config.yaml
num_hidden_layers: 14
hidden_act: "gelu"
bias: "all"
init_std_o: 0.0274
decay_fraction: 1.0
MLP neurons of a small language model. Each row is named by its layer, matrix (down: output weights) and neuron, and shows model dimensions 192-383. Each number is 128 + 32 x the weight over its row's rms, rounded and kept within 0 to 255. Numbers have three digits each.
A block is one neuron, or neurons of one layer that tend to fire together. After each block is what it responds to, as a language model described it from the Wikipedia text at the highest values.

L8.down818:152121085128172134138205152109130158130183136118115130116108127121099122076162066179132166148131036142136149186133184141121161139143111095111102139103126091113078104108124129139111090051141131087148126165069122118159172104115083136106073142098101157136188078084085162103144170133162123202127078130152191104047079196110127121158069119110130116095149114109125117146135141153136090109095165117144073074156187108079124105100156157149126205092145189071141127173130118148079126147148117128099196167179108163096150135126144123119134211106126098082150072145106163120112128187139176129
L8.down1132:074092084108166136093148151123099105062112118137104117130156138086129136106158157119198157123136173051051185147143144155087124212143190080151117136142156138065174077096096116120151135083170141143123121127105112123079169150143164182158188063083142139133102150132127119171125109146121147188138117110173111167112058153174112099106130095144157156083143218103105082173136133162145099161166156130118157155099122139147133153129139166148073105096085085084067104186144083130092121143104128129046145127131104141134154116149123139160161129079132100149157138096106117138142180160111155104
L8.down1878:093148092108134152205110107161173137194114137158138152163146153131104141107075158156125139138157094126115125104118148160053114086115146204132127157150086124138122092090126145120122101111109119156058115097160160104095153117192142103124122077086157160120143162141231139176151171102116084116073136111182128100123115160126128095119062139130159096177104066102117120097041139139183125105083083183089111155147115159159171164175126120122156127110092095158089101123131127073076153124178112166138092124130110118141044124136105146116122121081060053098141172125122113173090205092138152152
L8.down1954:087151127122099170196158165156113141103155110075144119096138068179113150076129137085142081147148202109114170032163087101054128164147142172087158143111097181123152094146095159105173146075148088143080125133122141127129163114114149124186114102118085131159110080173092134131119095159124088166110132092140135137180110140172106068143093097110137106158107117113185051104136126170164125142147168149145115132095152120087192089174148049147128102127086098153082109150176091119146078160098151170124161168113109145159123118164164121169115151065090122141075135170143131129112187112044099086
Description: Digit tokens in the middle of comma-grouped numbers, mostly vote counts in election tables, also populations and attendances, e.g. 14,8|58 and 117,4|91.

L11.down508:075107099106083164100142120133143121150153131152137142090123185116071108129123126162155079125108120157118113130095112144131132085117120097176179143146144190139148110139143147140139182084073153132153118151152169090161106079131164074126102174161106159128078139137193142108131167108195073155182140114141125156107115135116083089079117162138148141162136106130083192146140115105078128112164102204100149175099137106092148143137153080173149168094136113174097114134157180152112083079132108125094162080133158108132152182105098096106156071103137099125126079107228123130151134067056139121
L11.down825:143147161145151124122140117159117120137106167099175139143113143099119153119142197138128072100084119120074123150134145088094187084119140073104112127112068098153144150124146061151060172051156113169115148118070101097149086139121159134115099111135104160114100060114144080117121106170110162168139134116098141106118111177044132149153162171128143071113139104067166163128110063153107178103142119167082100101122106102112115103140091118126103138121177102170144145132110080064089117147105056118143157159135125129111097176132144197185130109140154107127175140162050104156126123150128153100
L11.down845:099130196077108168105142155092079110191121128119155153094111119166165143123107094169166153147144240080141108096134162142129146121098115181101123098113134149125165132113111118042114103066162140086103153176113160123123131148098166160143099127102098117190116141140148170134183099144117097164131188144102092139074094116146179103101187128123094118195128117119119143152097149112140127028151152125123143136044126149142186132153150147090125086128077093134110199147053073192225093129106159055100126137104184113184083202129107078133138140134112099069139157091148114136094151099118139160
L11.down872:121091113190112061116148143087083112114184115095135107084107128124175136167128132095090169122116108071131159118151134149105178134108151103164149062086153144160168109131162125189120105154140120124174143089095094087087123136117102076141137163165180097200105133157088128166117097096124079148124118134130090110117126138104082140145064124108110136112108112163113172132148146098117132203106153121215188142086114106146099100170107128168130161079136200117115179125065088123140106124174118140123164153136088137184078126058177131140137116149101155112107135113112167060082136145140104101
L11.down1271:208104128108119150125162157159151160017159133110105160138075135172156129120143093115136134089231014164187088038111121159129100136119164119153122162167098158167129150133126144151136148108103160101068122212089105097120134149122117137106170124150074157116085113043099122128143119127066137181127142119065139202100095156108124099125144146140102129134127125121097143161116131123130138128106093085149148127186134118152085202118165142086115149127178092124107080133136133186163164110168108107115100151110143127145127109131117107100104126105155135129164162170217135117097129133109133191
L11.down1623:072188030140118132100085106070180164168115099113148149137199153084128107095104153152162140182120228078160135180144154095151165093144146151116165131152155190097164129114132159157108083091121159101074065125142168103128085121144077127149164147131185111169161134122098130109132113067130067156092119119081185101128148104112108118172045067130124093153124142104117193141151125121140138168108107105164143092126142135086137119132152127147117126151179113106107100189136080078132102083145083077126087127100133189101163177110145091152108133123094107093157146142114164157139093121184042078
L11.down1648:169104154178171161098144079115158113174145165089089126183160183175183137126120157141108139111082171100099103093130168096133160118118150120075015108174137136097158104116067095117115137135124094121140133140159143096108078102175116102097145131143159096110147115158110114092132137076089062108131119146122115126122126108072148107114119121134116095195204079138122164160131108067156138126163143125180120173046078075096115111180150140120151125126125132170116141100099087159176148093080159075133148084124105184181110145115136084134153094112140192142133200137161140216158117115186150143
L11.down1947:149097134110130121088145124131177138109095102151082176145124109121066136192143094142145128112118154121157175132161168189088167142089122104117056158066165134120154140151125122128149144153150122162156122143139116121119111087181122131066117138117073141161080107129125214049216108127131109131176159085084072155137135093083077078123132130146091099117133132139158139123148079116128114117158146115132111065149106062126228179162131131132144063149096167158099101074162168080155162064126141104138182184111125182177169179155188137142096157165108128155129148193156094198175103131118129160
Description: Function words, units and commas inside physical descriptions of organisms, buildings or objects, such as mm or cm after sizes, and, their.

L11.down35:133097138118065126206138093127109119089140113121147209118102185113102168087125163093082157116143112122140125107159094149127104162111097100137103093144136137186135123122142085160124149177129128129082132152103146108159138127120123132191168173122095126153211180093062130135132097075079122113058118069104094169091126073091176127137118115071100116132152119147122156124140103125137065127081117119131111112143096160126119128133107211164119144161157138140128129109140166150204088144151120114123153172141138123079067130150159176144102138197127113131155191135178105085113151128173217135
L11.down122:137093127048108078172165173158162134132180171156149092179091090177102123123149075094098097162133004138128101126096118106123130145113185087155183111106068117096079149155133115165164165201087146134114087124139183110199135071131167187186137166115132142127126072127163117162122116094133070142147122125124098129176076144169069150134128124107129155122191119146176131133125161126097085140143121170130081106091167113099069193071131082117069110096150154101103145111118119072128136111149124117104105202092175103124129120098106084140102155093106113155123157124138108169101152146072093062
L11.down527:137086150149067080143119114124174116118171169175090156114166135122151127101141177128114154172135000119189126130126110137158108141154116186121121190062058073100136145103081064137102168146110119118106151117131149130110075151172162152101063130115108100112144159085102138122179156146140162122137109127048099133085149129126098212178129106175130115113138138127121136168101082071136089073095103114128170142145080188105205119111119156125122143121119085103080147127087118134157117120069111131144128132147168114128057087106120083136111109149136144118111160150173097049109109151181099145
L11.down959:151132087136163107084103095144141132151148144136164202174078202034137118152174075192130144163095120174097094121133142099086123114067095080098128129133130127160150103070122117120195143177137136094121110182125184099191101148178081223127119123064078131089131146133098140157091118135128124158100086167178168112100063096129092141145133067113114106109128129106101169113119111161149094164122108082152093120093104180163150089151105095163133134074083108100111137102160162112112176132185144126202151161125151107121104126109108128109130108106163077121131135112155182074123130105159162166
L11.down1171:091092168128147118123134107124073159054134183124123120201074138091100139151109152130111126160107087104131066164132127156132081127130182124112089124145051124053152100094171163114083116177146105112109094149199177072139171152094138147154163158106110149048114129077113123129125123094095137099163133170131112141141087137129138123086118070133132092115145182145119178188163117161097139102089153103138176133150183140138153103142069170123154154097165146121127127132142071164191113125076112148066138191162135111059123104108165117126127163130205131128126170143178137147131116128137116130
L11.down1450:176153094155149155108117111130100170119168127122099171196105081157078092133117161109101119095106000149133123111088096131141157202108074117163167153145113106088097200155131134098132134132114127125146150161140163179161103155132103091152126122111114174148142137128173161136181208085166088165079120164135102134076107165183113164158059129122179113167141114177137148080114107149098080102097133138146144084124135151135108141128129180125143133093174133111078155063111104107131176132080145145156142138080143151116118132093139119174150117126168104173163115114148140136142148183183103130
L11.down1656:121157149115100049194089080144149206137118150136126163139116128100094205094130125144138091098086048192188124147153108200094038144179124077142116159100103082146150106133159059195153140129132114107073100154138116188146124140176120150115158125150092089114072197097136156171136175150081146108116119150162119094109068064104173129150131135099133118141100089176135161092065110118079168100153166137179131132109161150113125140180096144169117091085110102146136187149133167144160132127176106130121144145177119098136168102166131092155187071112166134131134172139180101116173141056163099115
L11.down1691:098123110114158112130096138139144093135156144141154138144145098155067118152103125155109091115071255104179161124136069167173111099122124093133114128126113145180076097158151136119136098121124110145171125078143113184152100151154125098088192106128122202131136155100104060145106104065146189111117126129160097138140167104112063114195074131160162109144117086162118142158165166121083131175097154099148142112120107129066208132149118122169141112147108159134145153107101120135105194146119109101117162125160142154088126141096141140156139151148165162147111124156132099086136170099137131136
Description: Short first or middle pieces of words broken into several tokens, mostly in titles, names and lists, such as Tra(falgar), E(ating), W-a-iting.

L11.down81:087199183129078102149161100061151126138172161096186130142169159126187127073075136122184218124124214143064108166164139113141134119122157113146155147154066128177164066148144115169087075118133142158148104176164121161161172152160117113113103114111123213093122116139063070155118127095109105081105128135075114174143113130151133114095114092172099127145159135171165202127131088053125139106140143160095146091114068149192111164161148101153122136125146154081108126152140083154113123109096094132109109040121102111119094106166094105136154114103101158077148162109186082143103125098107119138
L11.down736:098162095125156125122168103118103053197124103115163166117161155098170089133115110119133167050068220171119121097100155105164134120131076119113152167107151157142114098108146132052134106131060099171106111084080174129121144136140117099191123114163093100137146088134103140063096075119101121105130133186122059152145111125152146121113086109136112156195107076158133092123102112154159097127175171149154156101085174120095094158192120106135113084145096099128134164114136107152180096137096115121146188109137086111131142145112108121156129082144118130115144126104164130144154118187134143119
L11.down1353:137131086146130138135127135114122097132145160104181172134100151119125113086150098111106152118077220153151138154088139128095109159141088085114088122099140157152155083078144135087109140112129085111172148060175180129095137141080142085149121145133224118166121108134159101107143135107111140072101134122131098100142116091148100100169139146118129081133153099138180141099128150147100124099087110178091127115147114089056146101137137157119129200147146152146106159107110089097062065126098157079108053189181126157110137133079140156156139122089118121122109063121181104149123115116078114097
L11.down1398:086121108119145113120129121126081093122176145074164191059170095097163149148149172151101102089020255182108147146143100081154144134149080094113143071121108113176100139112139153118126082097120182112104117131119129107109156133141119145103117091148156123102121110038087108095127131177094035097175117122058139163124097106122157088123147089149092128127128145108114101160164144135144091139138132146164129157183178140088120170121164105167115142188090097090136132131128092151033095119122116147127140140147130121104136148145096087114119168139155136139127112095145079094090129104159124155
L11.down1674:095146114172093138123106152116140134208137180128098153075158093151090140144110116114064103132090223125122120131073117123110120082174081131108103159069115097161081125145144112142132124111170168134137196143113131109105169211137176095180100116168145092090126132194113160148112153142093128115149155116115097113166081089166137100176111223068083150109067169097153115146154153163108134100142153105095155120024148098124118070177106130072123035193118133185178109142115082087141105148165123154142060113123133145172118120111115081055109110070088120090111116137096142148152145062101109147
L11.down1846:127144051105175163093139061170112075129163111104177175098132077154138155164092142104126167054137035151113167075126169164142105131108188116109122091108183204159144109110104184098094188103119133184111117112110130113101142128173148084132143139184174145164105147088128111103126047099131113085116186075138091177127159160069064072097133128097134107193117141121140142170092115109130103123108136165113092104165112090118108108121147116141110135158107128111104154095135071129164171136108109150130159083162078171129104122096131145168118148123146155127086093109149100100132141120126091117
L11.down1984:147132120112165121169161133156163142094080140125169156112148170098172133092141144120212168204095088088141174160110139088098106100075179099129137085074152164077141153103131135123098111145073142058151084136148105142126168061062196128089178174143111109171150124085101158061172167097131132171098097091069132152140130122154182142139149096150156132047165136132097096057128069128076139153122103104131170130144149135141165149171103137123098132137141143142091102150122156159138090122156155085079143170097132092130147122164148136199145095171055135151165132142074087165128144116136102095
L11.down2028:119072140106083148178122136113125113157099143143186185095159150094140092129113089104150124076070255131106189161101121115158158096129144090128164178063132067125113167157107113126165167112113132091128163147089152090112123159068159145158149122174185142106114085154107099089120160139139120129088067127077186156094120067130159127108126155071107128107139159105102149106065135157155126159187111131108193134093109098137135099125131113093160125126135103103136111186156092139049125121093151093056087139149157108118125143186155064153112099122099152076135045111135115092127074136158116115
Description: Final piece of a Latin genus name, or its abbreviating period, just before the species epithet in taxonomic lists (Aporh-ina, Pex-opsis, P.); weaker on scattered mid-sentence words and table pipes.

L5.down1816:153104129111112131083150107138067176165116130158164144101121158176134171055111111148156180133082063096132137118144133109090139137129133083170160131130134142129103120159119148148067110160064153127139129136103125133154127138077107119168107112066159150165070176166103167174167147130088141094150124119134105176126169130111163142190106152090150102184190141091137174144095167089116141144099144120207119141106146117164157072094125022106156171105159156115126215095117107126131112103080169104149090131107168144166129161153096161125130134110121107093143108132101122050102129116184180071
L5.down1964:131107141079160206165158112146135138162057104125109086141073123077100100093126145118125121148134163148151111103129159168120108134075153111146213123147078111160146088093126092118130149123138107119083144153075101111172096113139142139123076110156077101118067164128117150052035126146091141143080131174090126162105115092112056129144096133117169097128159102093119084121113132151051137190131146183132113091145157158115079142103137109109102120159090130090176137124130099121111103146129183167078133138141174120131228126159118170169087119107089123089121089122177086129181141106166096115
Description: Decimal points right after digits in numeric table data such as vote percentages, coordinates and statistics, e.g. 74.9%, 46.7; also other number-internal tokens.

L5.down1058:144103092087119144086104076198129175188085146110133175161158107150106154170086107138172170096155087142194155144152141137159158132125160124087126122120120170142199173154151112150094105185048100141163166099158120091114145107098120088085141132105148163113146057112140181120163088176143179167144161056136135195160185166120155102157094081085129182107158101144157131138135081137103134163103107187150110145120077066145137168130105147104113083128110103128100103120131123129095082136128087181149083124139123148111146140060078079056115183170141135155108131196103121103151131082119139172
L5.down2005:142105110160185071069109042172127117172131167101103159115149073134133207138064105129150126016144058130155119117140154123119181104115131138111121079148132187114126165135146121160157109150116097171132154138144174133171119068102145113104168147112145152114130071136110128095125102112097132091129136125156135187142204158151090075163135138129192134139113095171168075109126159110128183153101149072170104098124146120174118166146107100075097162155162097138075123126171105128134112130109098224142112053160144181134092188118101109145197089174131157157131112170183120099131155081121115142
Description: Final word pieces of Latin genus and species names (Pexopsis, Plethodon, moluccanus), plus digits in author-year citations and size measurements.

L5.down1143:136172102144150097145144135077127166063082144086142130119100131149143113131126129151131133096166062070081108127178138136077115111084153103161132096154127184155097157125156145081131128094141126168143119129164136172087080038099148120119168136078124123175096136097124134131123119166126114138133118045115156139126130101160127115137098123161172102137134134141133115155104118114147102098089218096110135082130141126098137135161129103095111140162173070112141094122189115123123172165111137066204160115112103112143136170185038099095164124148142131115123146093118168121136151120094175093
L5.down1574:122105092074141083111110112138141130072103173163125162141168135101077158138056113105217186126127092122125122128111113157172110109133117117101080134121146149142134177153126101099143148127109124145082082186092140131115123071124064128145186147160142164177147127150090142153097109136098128121145107103124115216072143111179180130147086085150086065123138091161170112137144118164145105147113158072103102162109112113139118176184114110114069164095177127160161151090095085104055144102156185130163102132113128121111106124141045125158134129159098149114117128173103138148178163117093131180
Description: Middle or ending pieces of personal first names split into tokens (Iv-ana, T-ara, Flor-ian, Brend-an), plus initials' periods (Ada S., David O.), mostly in credit lists and tables.

L11.down14:143129129151098071066078100130084136155082169149139163090098144116143113077112066129161054095132132143128181144100131079175139112150132143132149172087095096146109158106087121207163113108095147139153099100110160108160091145153142070148145163160177119091094047181127120133087110134112123161145092106180150064029115156105154096128115141064144082098041118109081154093154098196121113159136128103056132134083158110103145139152140113144119147093144129134148109109174098115096129120114148155099106105144156149156100061107129134124160088108137106157128131114111088115099156184197140125
L11.down277:054138140100071122178141126142161114140124109110128145182164167176141140081116083152123137130199000133094098150059145171121113098167135156115110151103115129121079128135115111127099101128106205168125126128140094087092158151176180141111137106113145110097105130200119119118100115163124137118136162139146084166157135061141119132096079146134115138090117136137142131129149115169160132161154190129104174158090157140129187156081122118162111127157119154123149126089175078074166157096081127179121127114110111086140159071121118063086114084096169157101124158127159106141141129093116128063
L11.down1052:124173137164089101122077121101133146166114159109141112169143115126137110150085105140104121159109153113223135066071149123158130201123138128075122100115132102171112123133129116157120109182153116224090129137172161147153101149155087072061133127116123081094177096135114123126116104104103110137178192172118184141134155117120130060161103088150126133107085141102099131100199139111101105150125120138124125113138078086113152124146128095074168169089131140094136106118135149124055102129141131091184097189127120104165175123148143102136150078165127157153124096156053078145165085092128121124
L11.down1109:069159126073100109165140137109130104234156109177137145137120134147118180058105098171114095104255000146078112133147175131135128112172138175132128136135026110151102082137122138141093136109142190120117103125124109076091143176147114146158152112132129189112116149206060114118106084162112163111176149163121069087146150126130109035123113108094089110117140120139123086080142149140154127170116181106111216142093186111100169137115145093112117150137122130075165177160137144091136167096097130126152112111124135156128118149164158112072145144116107107083154146141149142119154162113123108148
L11.down1204:096158139172141150144155143059151134067187120102155140101172105116140116038122065152116115147167000108126124107151168095142162144134104143121129115123088143122130107113175140148113142122128165101108089144156111107162183121118132162119126164134109058070172136190080128153155119149119158133157195161119159168126115117112108088137068114134115120101141111133153118102158143163150103109091127128125181139076166153079179138104123110143148140104141102122143114130185111162196109141102128176142083103174119067137117069151145086076084165142146214095117134114129147168060078124119140147
L11.down1256:157149110128115163178171180067125155196110132138173142119130147154109100036094115131135099116255016105088129123160148145144138119139142065131157183145009139133091088130057131122102114104124138152137112115113143134193094179091132139103135139110172114103106061191122136088141107114156097134134111173133155099102092102095111119112087116113140087142121091122134144129156137116132110227190101147088180097038136145117111116098176114095147152110112150130115118123140139164141130110142106111130097146107126107109138143102126110149149122109119132112154091141121124149060114169139103125
L11.down1421:179140131186105128170137178063123097245140120147166158135208148162109122008121116134136176141232006122074158144135145129151144125133126065105174165130029142129095129130062130108104118109116135112125106099132134118132125214098150109091119124098124140087150098185096128122118122122153089128138119151116128114115104094091123128118126134141106106117110116095117155116133135112156111191181116140109164133023110130102140105089148067102147142140121155163126154123151100161137124113130118139132090164139112129134125126118107121148146075115111190089130099146124125163066141112151096116
L11.down1857:050123130126116109176110122162151066168131131104133133126123106104133141071147108146095145104187000161124119137129203171121105117192129158118128155130054124101106126159059152174109135114110234130142124120128084103167132191125101133148082133137112174066122109248108118132080114197112140087230162139120091165132149101129103096156098118126115124101112094116174128138122126166156122148180158134116200120074165125108170109110152056121128123128116130141123089110160096089161143109105146160144107153147114044156138085173114144049144149105137147148138120130109107131114123137126117116
Description: Thousands commas, decimal points and time colons (or inner digits) mid-number, mostly in table statistics like 7,638, 32.55, 3:38.

L5.down260:125086167108140076113116130143105193157174075174081097123055148082101090141090169162132109139096155134095140142153127116159095100118087153123134120131176154176123183076181152097176109098099110145082099153095146103136134095175111077124112157164113152101106105080197165113144161149183133171121098132065139132087149088159098093143142118113171104113144076065138128127154148142163127094149171093122123106152074112064110172103147187128071116181132159128081102093155146136096137156102094075104110099168155095164137089094085116131079070140135100136125131125188157108128119111144147075
L5.down843:088179144120133185143184057147229108166114120158197103160097143126128131062149112124118074112130104094160127124108058142161158104108142133177117101156102137081144117165157129101122183109102093057115111076122093149100124154174191126079094096121174149126115133100125106100147132118115099164129171139120116151195070118136121159156135131119111101130088104123095111083149090112097144104184112145134189101139125109102146146184150102144192191151143141128086149094137116115215186177143129147179132124090085120183109102080134128098089134053089157101125089095124135137163112123089138083
Description: Numbers, spaces and brackets inside measurements (3 mm long and 2, 75 feet (1,524), 0 m (0 ft)), plus inner fragments of technical words like peduncle, sterile, salvage.

L8.down28:087148108098109164132116105133147122161152066138154131133129140079136082152106057060143097089108237147115107131115109112101122086166121167179068122145083064140093101176120123135113149109144093102084077142115125137131120091059106122119105108127116158091075136179084142152076147149180128125121190089109165162142113163144113107144087114102125093143145151169117175161108113165078129125103107192157122096132051105078120150149087093101126137135103119139104136145075153168104082147121103132128086107077111130140117171117144163172152125124196122100152103076138080121148128094146148100
L8.down459:091187082115088103169101176180163126174104101170168135140125178150141158099083140116075122139174140147098125108144153114124125175126071120097081125107133135182139101079098136133130233156092143110083094144113152160138047137117085077104167092170123107121072200153121095156095176092139171080160065112106152160110123099176112166099135091099114077133089163145146110117150166096129104086114084101127104142123108134137161136141167170172119166106166092126135156097106177128120110154119104151165126165134094107129157105153175097161169130084090183055145135186182085092111187100110165112
L8.down833:181163097116145111117172110085109063123178116149149174152137175075069105147204123109104189150114255111115171112110097123099116088121185131204137139057141137162113115121122091133101148075123109110162139129081135086133108142155160123095108122120062114152147139090103079109123140151157007085157101154101087146169118158172166135078111148165127125147169099163142106091086127088159102106140113096142156127166111097085138085093106139175095176134181119174097120099146136116153126151165132097123146152128104093132141077108153099136104101112162194085098131114131145122102126122127157107
L8.down1197:122145112166102148171136093193134075137152138128107168114126121119148187089160126131120129141176146177127141172143155094113103137178145100189079091120115115146112164102137159137087132109166135141090148131100128044093146184087149106089090173102084119095108165177131128091119157149178117110150142082120172163156160148125151084135156131134127091118097158140110087179100157115144169127138041110105156121082176150110169140135164170154150129138196086089188190097083168122149099112145120175120140087166157095143135134083070134142144181052143148082101177133102083118114151071096154149
Description: Commas and "and" between items in enumerated lists of categories or shares, as in "swimming, water polo" or "(16%) and nickel"; sometimes table pipes.

L8.down14:107115157128124138140112129136141096075120130142128145160101101174092087085111090126152099136164075150089105112146135110128174093121167188134062130057082088138168140073183119144085199075059144130162119159089150133147128148104144143093133134151126169158097099122145083197097163140119102102129173172116124114146135138186170132144193136118104099133184122071105179118161123107152123116132097109078106080109160101150079147111095135143191085116135161107160174125114147142068158145122135059107212123144118190108086155129165128057157176119076134112124110143172136126137149070150077129
L8.down785:116143126092140087104096107128090150154093125122140104118096089099162117103131166157176076118105070137120103141123165109105168135108133164092144171084137133148107092143145125134101158121120121080068092147105175107145156105121119181061108143129089145132109111129164129108091192169127161135165148122153127128126171134115083164081094137086108076172121188066145170107149099150152093157140151103116109154152164121126157141121121111154151102122204096195049127093080154137145140129144145140122101108103127105063108150062112125136180117169073158169107142045169121097126148172073143128
L8.down951:132076138134132133167115074116114118173083104142123157152116136142193111117159110112158094102109055120108114117102127161089063093078116138163070140153144143123116140090080180114094152094071089174113102114123097113122081087165134150025114144141193118095085079134105115094152103036135075138144180138081100164118165130129135066134130105164114089151140119091147120187095167196175187135112114139142094088126098122112120081103146133141172112113087122132082157156141149153122147098124142094108134115100158171122096167067088122118164157149064162132166127192173131163113138074120145152
L8.down1560:118138070138160110129135116106095123161174098096151112131165132145120126092184137086091128105099148192126123115220150192135128104123087101145149125178114160090169171154128042110139106119073115176075115138133065164143162105118089145122128120146138157101123119148152116148090192119100071132138117135102099112128103178145131101171134188105108118158158102149077160159095083101157068150141064105142082114102154122123129067166118142128154048098160099146094193135084078161149141095127134134078110129179089104154125200116095109114144079129149080076110130134148069125135161098097198105
Description: Tokens mid-phrase in physical descriptions of species (sizes, shapes, colours), e.g. 1 in "1–2 mm wide", black, ovate; also credits and word fragments.